Part of a small language model's weights: untied embeddings.
MLP neurons of a small language model. Each row is named by its layer, matrix (gate and up: input weights; down: output weights) and neuron, and shows model dimensions 176-303. Each number is 200 + 30 x the weight over its row's rms, rounded and kept within 0 to 999. A neuron's up and down rows have the sign that makes its largest values positive.
After each neuron's rows, "fires on" lists the tokens most often at its 100 highest values on Wikipedia text that the model never trained on. A number after a token or word is its count.

L5.gate778,197,220,182,229,184,198,136,229,213,190,141,173,235,193,198,191,185,219,147,182,208,193,247,216,212,166,185,263,166,251,229,160,242,167,211,184,218,202,162,158,188,190,177,176,266,234,250,235,186,253,197,189,250,227,198,222,222,143,235,221,191,185,208,170,218,226,258,153,175,220,194,221,177,217,215,256,196,225,201,202,149,222,226,185,209,214,212,162,128,216,165,214,144,269,223,281,245,194,195,152,215,125,196,221,185,207,227,223,160,175,183,206,206,239,171,219,162,176,217,179,233,194,148,198,264,170,216,145
L5.up778,182,217,207,203,165,189,140,194,167,217,202,164,182,179,221,226,240,218,212,179,199,213,215,168,231,248,136,285,133,170,226,231,239,191,242,171,173,220,184,186,203,176,179,205,232,219,181,162,143,214,201,246,176,198,207,214,198,184,178,240,194,183,211,194,256,280,196,223,220,238,224,190,165,252,136,273,204,131,212,146,208,267,172,198,218,150,207,177,292,212,238,262,206,161,211,208,220,249,176,203,224,231,230,206,178,235,172,205,198,171,178,224,208,152,192,151,202,202,182,198,141,229,221,186,151,256,197,194
L5.down778,201,224,165,202,202,202,185,217,167,244,216,164,272,204,255,196,204,195,194,215,172,161,161,219,226,207,150,198,169,255,197,202,224,152,213,181,185,189,200,158,216,194,219,198,201,167,222,124,224,166,156,201,169,182,223,227,177,195,185,214,239,213,201,225,222,206,168,174,199,217,182,194,174,217,263,194,243,231,237,229,211,159,210,198,138,166,170,197,262,178,136,267,203,187,186,154,201,223,207,189,201,233,183,164,204,220,161,170,190,231,232,214,210,111,197,229,219,238,198,277,169,201,166,182,192,253,175,275
fires on: "s" 30, "ical" 15, "ish" 12, " of" 9, "ipp" 8

L3.gate279,175,178,169,182,229,190,193,212,194,215,194,204,193,194,155,218,207,177,159,185,211,225,236,184,169,237,202,200,194,218,243,219,185,183,224,177,205,208,228,192,243,224,222,163,268,229,218,236,261,222,168,199,198,281,195,223,229,167,189,215,195,182,236,253,196,185,181,174,200,148,194,158,159,203,190,213,168,202,211,200,188,149,169,193,196,183,222,185,259,193,252,195,215,227,215,173,227,224,208,228,198,191,148,163,210,197,216,169,251,176,213,231,204,217,236,229,232,176,149,177,181,168,201,249,214,224,242,233
L3.up279,147,187,189,222,162,195,159,206,231,234,181,252,184,233,131,158,214,188,202,182,216,200,188,171,227,183,210,230,247,222,219,187,181,182,212,205,169,173,262,221,176,209,168,234,223,200,210,150,189,159,158,185,180,151,166,201,166,224,194,230,212,228,220,194,258,184,192,181,224,131,146,211,149,146,148,194,162,196,167,235,227,174,183,261,187,148,242,188,205,163,177,197,192,227,226,240,190,206,260,280,255,236,197,241,191,203,189,210,189,253,211,238,245,265,238,195,205,187,240,235,225,209,240,222,176,197,228,253
L3.down279,236,195,204,180,216,160,193,182,168,226,217,191,175,211,169,171,208,214,195,204,168,211,214,215,154,217,252,242,279,201,183,268,118,183,223,206,203,196,225,160,201,228,248,148,220,173,212,248,221,199,210,159,171,196,197,200,239,194,205,222,194,189,271,222,185,185,266,193,217,146,185,198,135,173,234,233,184,186,184,226,218,206,172,172,201,178,248,212,236,209,221,229,209,242,180,170,248,160,175,189,221,230,158,212,188,178,224,185,197,237,185,195,208,198,180,228,197,172,211,220,206,197,226,179,187,190,207,277
fires on: "ed" 36, "ing" 18, "out" 9, "in" 8, "ollow" 7, "ent" 5

L3.gate597,230,204,170,219,245,195,229,153,204,185,198,212,217,200,185,200,188,169,203,227,158,162,198,226,217,242,186,209,158,232,197,177,185,200,197,172,194,211,180,225,179,180,237,175,220,173,178,197,220,218,178,182,212,219,184,203,222,155,210,218,213,239,215,258,220,190,206,217,192,204,134,180,178,205,193,171,246,173,111,176,159,136,189,157,229,179,219,218,182,195,167,155,219,205,245,194,183,216,161,198,155,237,164,189,179,175,188,199,230,187,183,168,244,153,190,205,207,256,166,255,216,161,220,244,237,219,209,161
L3.up597,219,209,212,223,267,191,225,193,215,196,208,203,205,168,206,184,177,187,144,232,205,219,200,194,152,175,187,193,185,147,202,195,165,187,217,202,212,201,222,186,181,244,234,161,180,206,229,206,193,153,239,160,168,307,197,197,184,170,166,232,260,229,219,221,209,196,220,158,192,196,179,171,209,228,203,185,199,156,181,213,202,189,207,192,208,213,195,215,213,215,184,206,176,210,215,234,206,189,184,167,172,209,146,199,127,221,189,220,173,157,189,182,160,168,140,203,146,182,208,199,207,184,174,256,189,224,182,127
L3.down597,187,189,200,224,260,141,216,188,181,181,213,169,193,191,250,195,167,173,175,214,172,227,192,177,170,162,189,151,205,171,207,220,171,210,148,249,184,231,232,206,154,240,223,212,154,215,201,174,187,171,247,152,159,248,176,222,181,167,247,212,225,208,254,191,186,183,199,199,194,263,189,229,215,213,207,181,168,218,192,253,223,181,261,152,187,235,186,198,220,237,217,216,216,196,164,262,232,145,210,242,196,206,202,209,176,176,199,217,217,214,218,163,137,169,207,184,153,135,221,177,220,233,133,238,196,220,178,178
fires on: "i" 13, "ab" 10, "m" 8, "a" 8, "e" 6, "otes" 5

L3.gate252,212,195,249,218,215,227,184,214,250,199,230,215,162,230,274,207,152,210,212,172,198,209,204,223,185,180,135,211,181,198,197,229,216,176,231,170,204,209,243,152,212,198,193,220,205,172,178,206,140,137,184,194,199,210,174,199,200,205,163,184,221,225,254,204,162,214,188,210,211,178,222,146,220,220,252,212,205,212,213,193,216,225,208,191,177,220,222,175,233,206,233,202,225,123,200,183,239,212,220,200,162,205,210,205,182,216,194,196,246,220,206,200,196,189,190,201,202,180,131,214,210,187,218,232,166,181,242,197
L3.up252,170,203,152,180,217,239,164,191,168,154,208,205,247,226,216,234,221,158,199,233,143,179,252,218,217,228,210,178,212,254,204,195,220,228,218,175,153,208,244,209,232,200,259,157,187,187,190,174,259,212,231,192,173,204,157,210,251,241,163,191,216,177,194,213,185,185,171,208,218,166,177,271,213,178,211,137,202,178,168,187,267,191,182,225,231,141,238,198,192,190,217,177,181,170,206,226,222,203,201,205,227,222,171,141,178,192,235,248,198,194,189,245,201,182,284,203,215,168,199,185,254,209,260,210,164,197,178,188
L3.down252,198,247,179,181,219,213,208,175,170,140,168,244,244,185,200,250,194,194,175,218,182,212,210,180,163,215,169,163,288,248,181,202,198,215,226,201,171,247,191,179,272,186,238,133,180,174,227,188,291,256,195,230,207,166,175,181,251,226,213,185,209,172,190,189,217,183,219,224,242,156,199,216,212,184,169,175,244,175,225,186,228,171,248,199,189,207,203,185,190,143,162,194,181,192,213,279,220,181,224,247,223,212,166,181,243,219,194,212,196,226,215,231,200,174,263,202,205,146,199,260,213,223,192,183,213,218,166,164
fires on: "est" 20, "st" 19, " second" 6, " Best" 4, "ir" 4

L5.gate115,234,180,205,208,233,218,243,140,211,187,211,168,215,144,182,254,179,176,167,130,189,187,153,179,203,199,206,172,224,205,214,249,195,254,218,206,170,162,236,187,226,173,179,136,182,181,224,203,165,213,173,247,206,244,235,190,173,182,231,215,207,191,165,220,212,205,233,175,180,208,178,157,198,212,192,196,196,150,188,126,207,200,261,220,171,247,136,186,274,209,146,226,166,224,162,206,199,200,189,196,183,240,212,263,210,203,214,199,224,138,285,261,245,213,168,222,169,212,231,242,180,208,187,171,208,260,237,202
L5.up115,241,236,181,176,182,174,181,157,221,185,222,198,186,233,232,185,226,225,232,211,214,141,159,204,241,234,236,208,194,205,226,185,184,220,210,242,159,205,193,207,256,196,166,196,189,197,250,193,202,241,219,170,212,222,188,246,193,195,244,220,169,280,228,194,168,238,171,152,159,202,190,194,206,150,156,181,196,179,235,216,216,210,231,267,168,169,168,226,215,235,154,218,187,256,213,207,191,214,168,196,158,208,157,237,164,178,177,213,241,201,224,160,247,185,173,244,231,222,208,176,191,149,261,217,154,204,170,183
L5.down115,222,256,224,177,258,169,201,174,178,215,210,162,155,179,200,166,182,204,229,213,209,124,164,186,205,245,204,209,280,191,207,220,171,182,216,208,153,222,236,200,214,191,223,231,158,191,198,226,225,246,221,212,200,154,233,246,211,227,261,195,134,140,169,243,216,172,196,191,182,179,200,184,185,139,202,171,182,210,271,251,191,228,223,154,179,173,192,221,196,228,206,198,155,197,206,178,260,141,155,221,168,211,156,215,189,177,193,189,217,193,228,196,195,192,157,186,197,187,178,230,160,166,248,247,154,196,200,151
fires on: "ent" 30, "st" 17, "ist" 12, "et" 8, "ed" 6, "ents" 5

L4.gate824,206,171,264,232,220,222,283,235,178,208,160,219,171,206,213,175,217,170,190,211,281,237,167,182,240,245,212,188,178,226,229,185,196,209,134,174,191,190,210,223,211,243,160,218,210,212,158,243,171,175,203,212,220,241,187,158,199,217,186,241,197,172,206,175,215,182,194,217,211,202,244,182,176,216,209,192,222,245,204,200,199,194,174,240,155,221,239,196,165,275,187,207,249,196,206,224,176,197,206,203,196,238,231,241,171,191,210,167,170,246,204,190,219,162,216,187,194,177,256,244,204,221,217,236,188,222,210,198
L4.up824,182,212,213,239,207,207,195,214,232,192,246,234,183,170,219,223,203,231,215,223,261,149,226,201,233,221,165,188,200,175,208,257,214,231,158,189,244,225,169,229,211,194,256,174,192,223,196,180,192,236,233,143,196,155,204,212,170,166,186,158,221,222,204,202,249,272,174,256,182,188,200,161,159,186,128,179,147,229,211,194,224,201,259,180,180,188,189,191,172,218,174,182,195,234,234,193,217,220,154,174,172,145,217,148,174,194,172,199,242,146,206,207,184,191,244,159,208,211,240,198,207,202,265,210,158,214,120,214
L4.down824,183,252,292,237,190,166,208,200,192,231,228,232,205,220,186,235,188,213,226,166,189,192,205,206,213,164,197,180,236,161,198,180,225,217,157,147,215,229,182,230,174,224,194,217,150,220,199,166,200,258,225,166,129,212,220,225,171,179,209,169,254,254,217,201,211,235,147,234,186,208,200,166,219,198,161,190,201,233,186,252,188,186,263,173,182,188,182,217,195,203,219,185,214,218,183,233,205,142,163,176,179,179,188,165,183,242,209,185,272,150,203,232,184,214,276,160,174,207,189,192,244,243,206,189,203,192,165,215
fires on: "a" 35, "an" 13, "ill" 9, "i" 8

L10.gate524,213,176,187,179,203,212,154,189,205,239,188,210,232,190,194,164,265,226,166,200,166,198,130,237,233,170,236,163,172,212,209,184,226,183,225,205,202,185,180,231,233,244,184,242,191,177,173,187,143,155,150,220,204,194,159,158,210,211,165,219,190,222,217,202,214,165,259,229,236,234,175,180,150,229,217,240,201,263,144,209,230,147,160,172,231,168,222,170,179,202,173,146,262,193,142,204,210,193,233,240,183,207,171,216,190,198,223,249,166,181,225,171,192,177,207,210,251,219,213,225,216,224,146,180,202,135,204,230
L10.up524,233,199,222,141,206,254,219,197,246,199,205,210,259,164,181,164,234,178,196,212,218,204,187,178,165,186,176,149,225,257,222,210,219,152,150,130,198,203,214,226,229,173,149,189,179,163,221,221,149,150,255,232,211,199,184,181,184,179,228,228,170,261,169,207,186,262,230,210,188,223,209,175,225,223,221,189,218,187,201,188,208,162,262,206,193,212,187,200,246,131,185,212,197,207,152,184,267,236,231,235,186,140,188,215,277,149,208,226,188,197,178,154,217,159,192,192,151,157,237,190,207,203,205,243,208,253,180,223
L10.down524,233,211,206,240,219,251,223,114,172,131,152,176,189,180,169,161,205,235,207,260,227,193,235,175,187,244,129,188,221,222,258,190,154,160,181,183,219,254,149,125,218,151,212,137,195,191,166,114,199,248,202,199,232,230,209,179,187,224,163,175,142,192,206,185,196,209,205,240,226,237,205,191,220,219,210,208,204,220,197,172,288,192,149,157,174,207,184,191,207,166,181,195,204,227,172,198,208,242,205,201,257,154,224,206,198,210,208,184,208,221,166,230,209,212,182,207,131,263,209,221,197,185,259,214,164,220,195,186
fires on: "f" 33, "ul" 15, "ig" 4, " Year" 4

L4.gate799,204,226,204,218,184,231,243,157,185,195,211,203,161,166,206,173,217,215,200,160,252,175,214,242,130,157,196,200,244,215,244,164,211,227,254,134,172,177,208,200,219,210,216,269,204,213,189,192,210,192,213,241,185,207,181,154,189,232,209,209,216,182,186,215,176,197,220,180,200,218,177,209,226,207,151,179,198,179,147,241,172,208,208,251,169,150,251,164,223,208,168,191,189,212,207,206,278,151,215,173,175,183,227,169,184,193,209,247,192,190,257,195,183,181,185,198,261,131,223,180,220,204,183,171,153,195,220,218
L4.up799,220,139,213,185,252,244,204,217,203,181,121,203,193,148,202,181,215,182,184,197,231,179,206,219,146,179,228,247,114,197,181,224,171,240,174,187,158,188,124,218,227,206,203,209,237,207,195,207,227,215,235,185,214,238,146,155,146,190,188,189,212,163,234,208,199,170,208,182,218,226,247,208,177,182,212,212,263,209,176,279,212,235,209,139,193,220,266,212,197,151,206,187,167,123,211,207,223,215,263,200,163,120,199,169,220,175,195,193,211,196,224,175,180,144,205,224,217,163,191,261,191,148,186,187,128,257,267,182
L4.down799,203,200,234,191,242,178,203,171,221,159,174,222,131,200,263,176,257,216,224,178,253,213,156,148,208,170,201,214,206,193,179,228,188,256,193,166,227,209,188,191,190,192,250,225,214,178,211,184,182,198,236,169,184,191,197,196,204,201,164,166,203,212,170,156,175,217,193,174,268,113,235,201,194,212,224,206,225,171,230,218,194,269,183,211,205,229,229,231,222,177,198,178,247,259,211,218,184,251,187,158,191,196,223,197,239,211,232,167,237,188,220,219,193,175,172,258,206,158,220,171,209,121,240,198,209,247,296,166
fires on: "t" 21, "e" 21, "le" 15, "ited" 8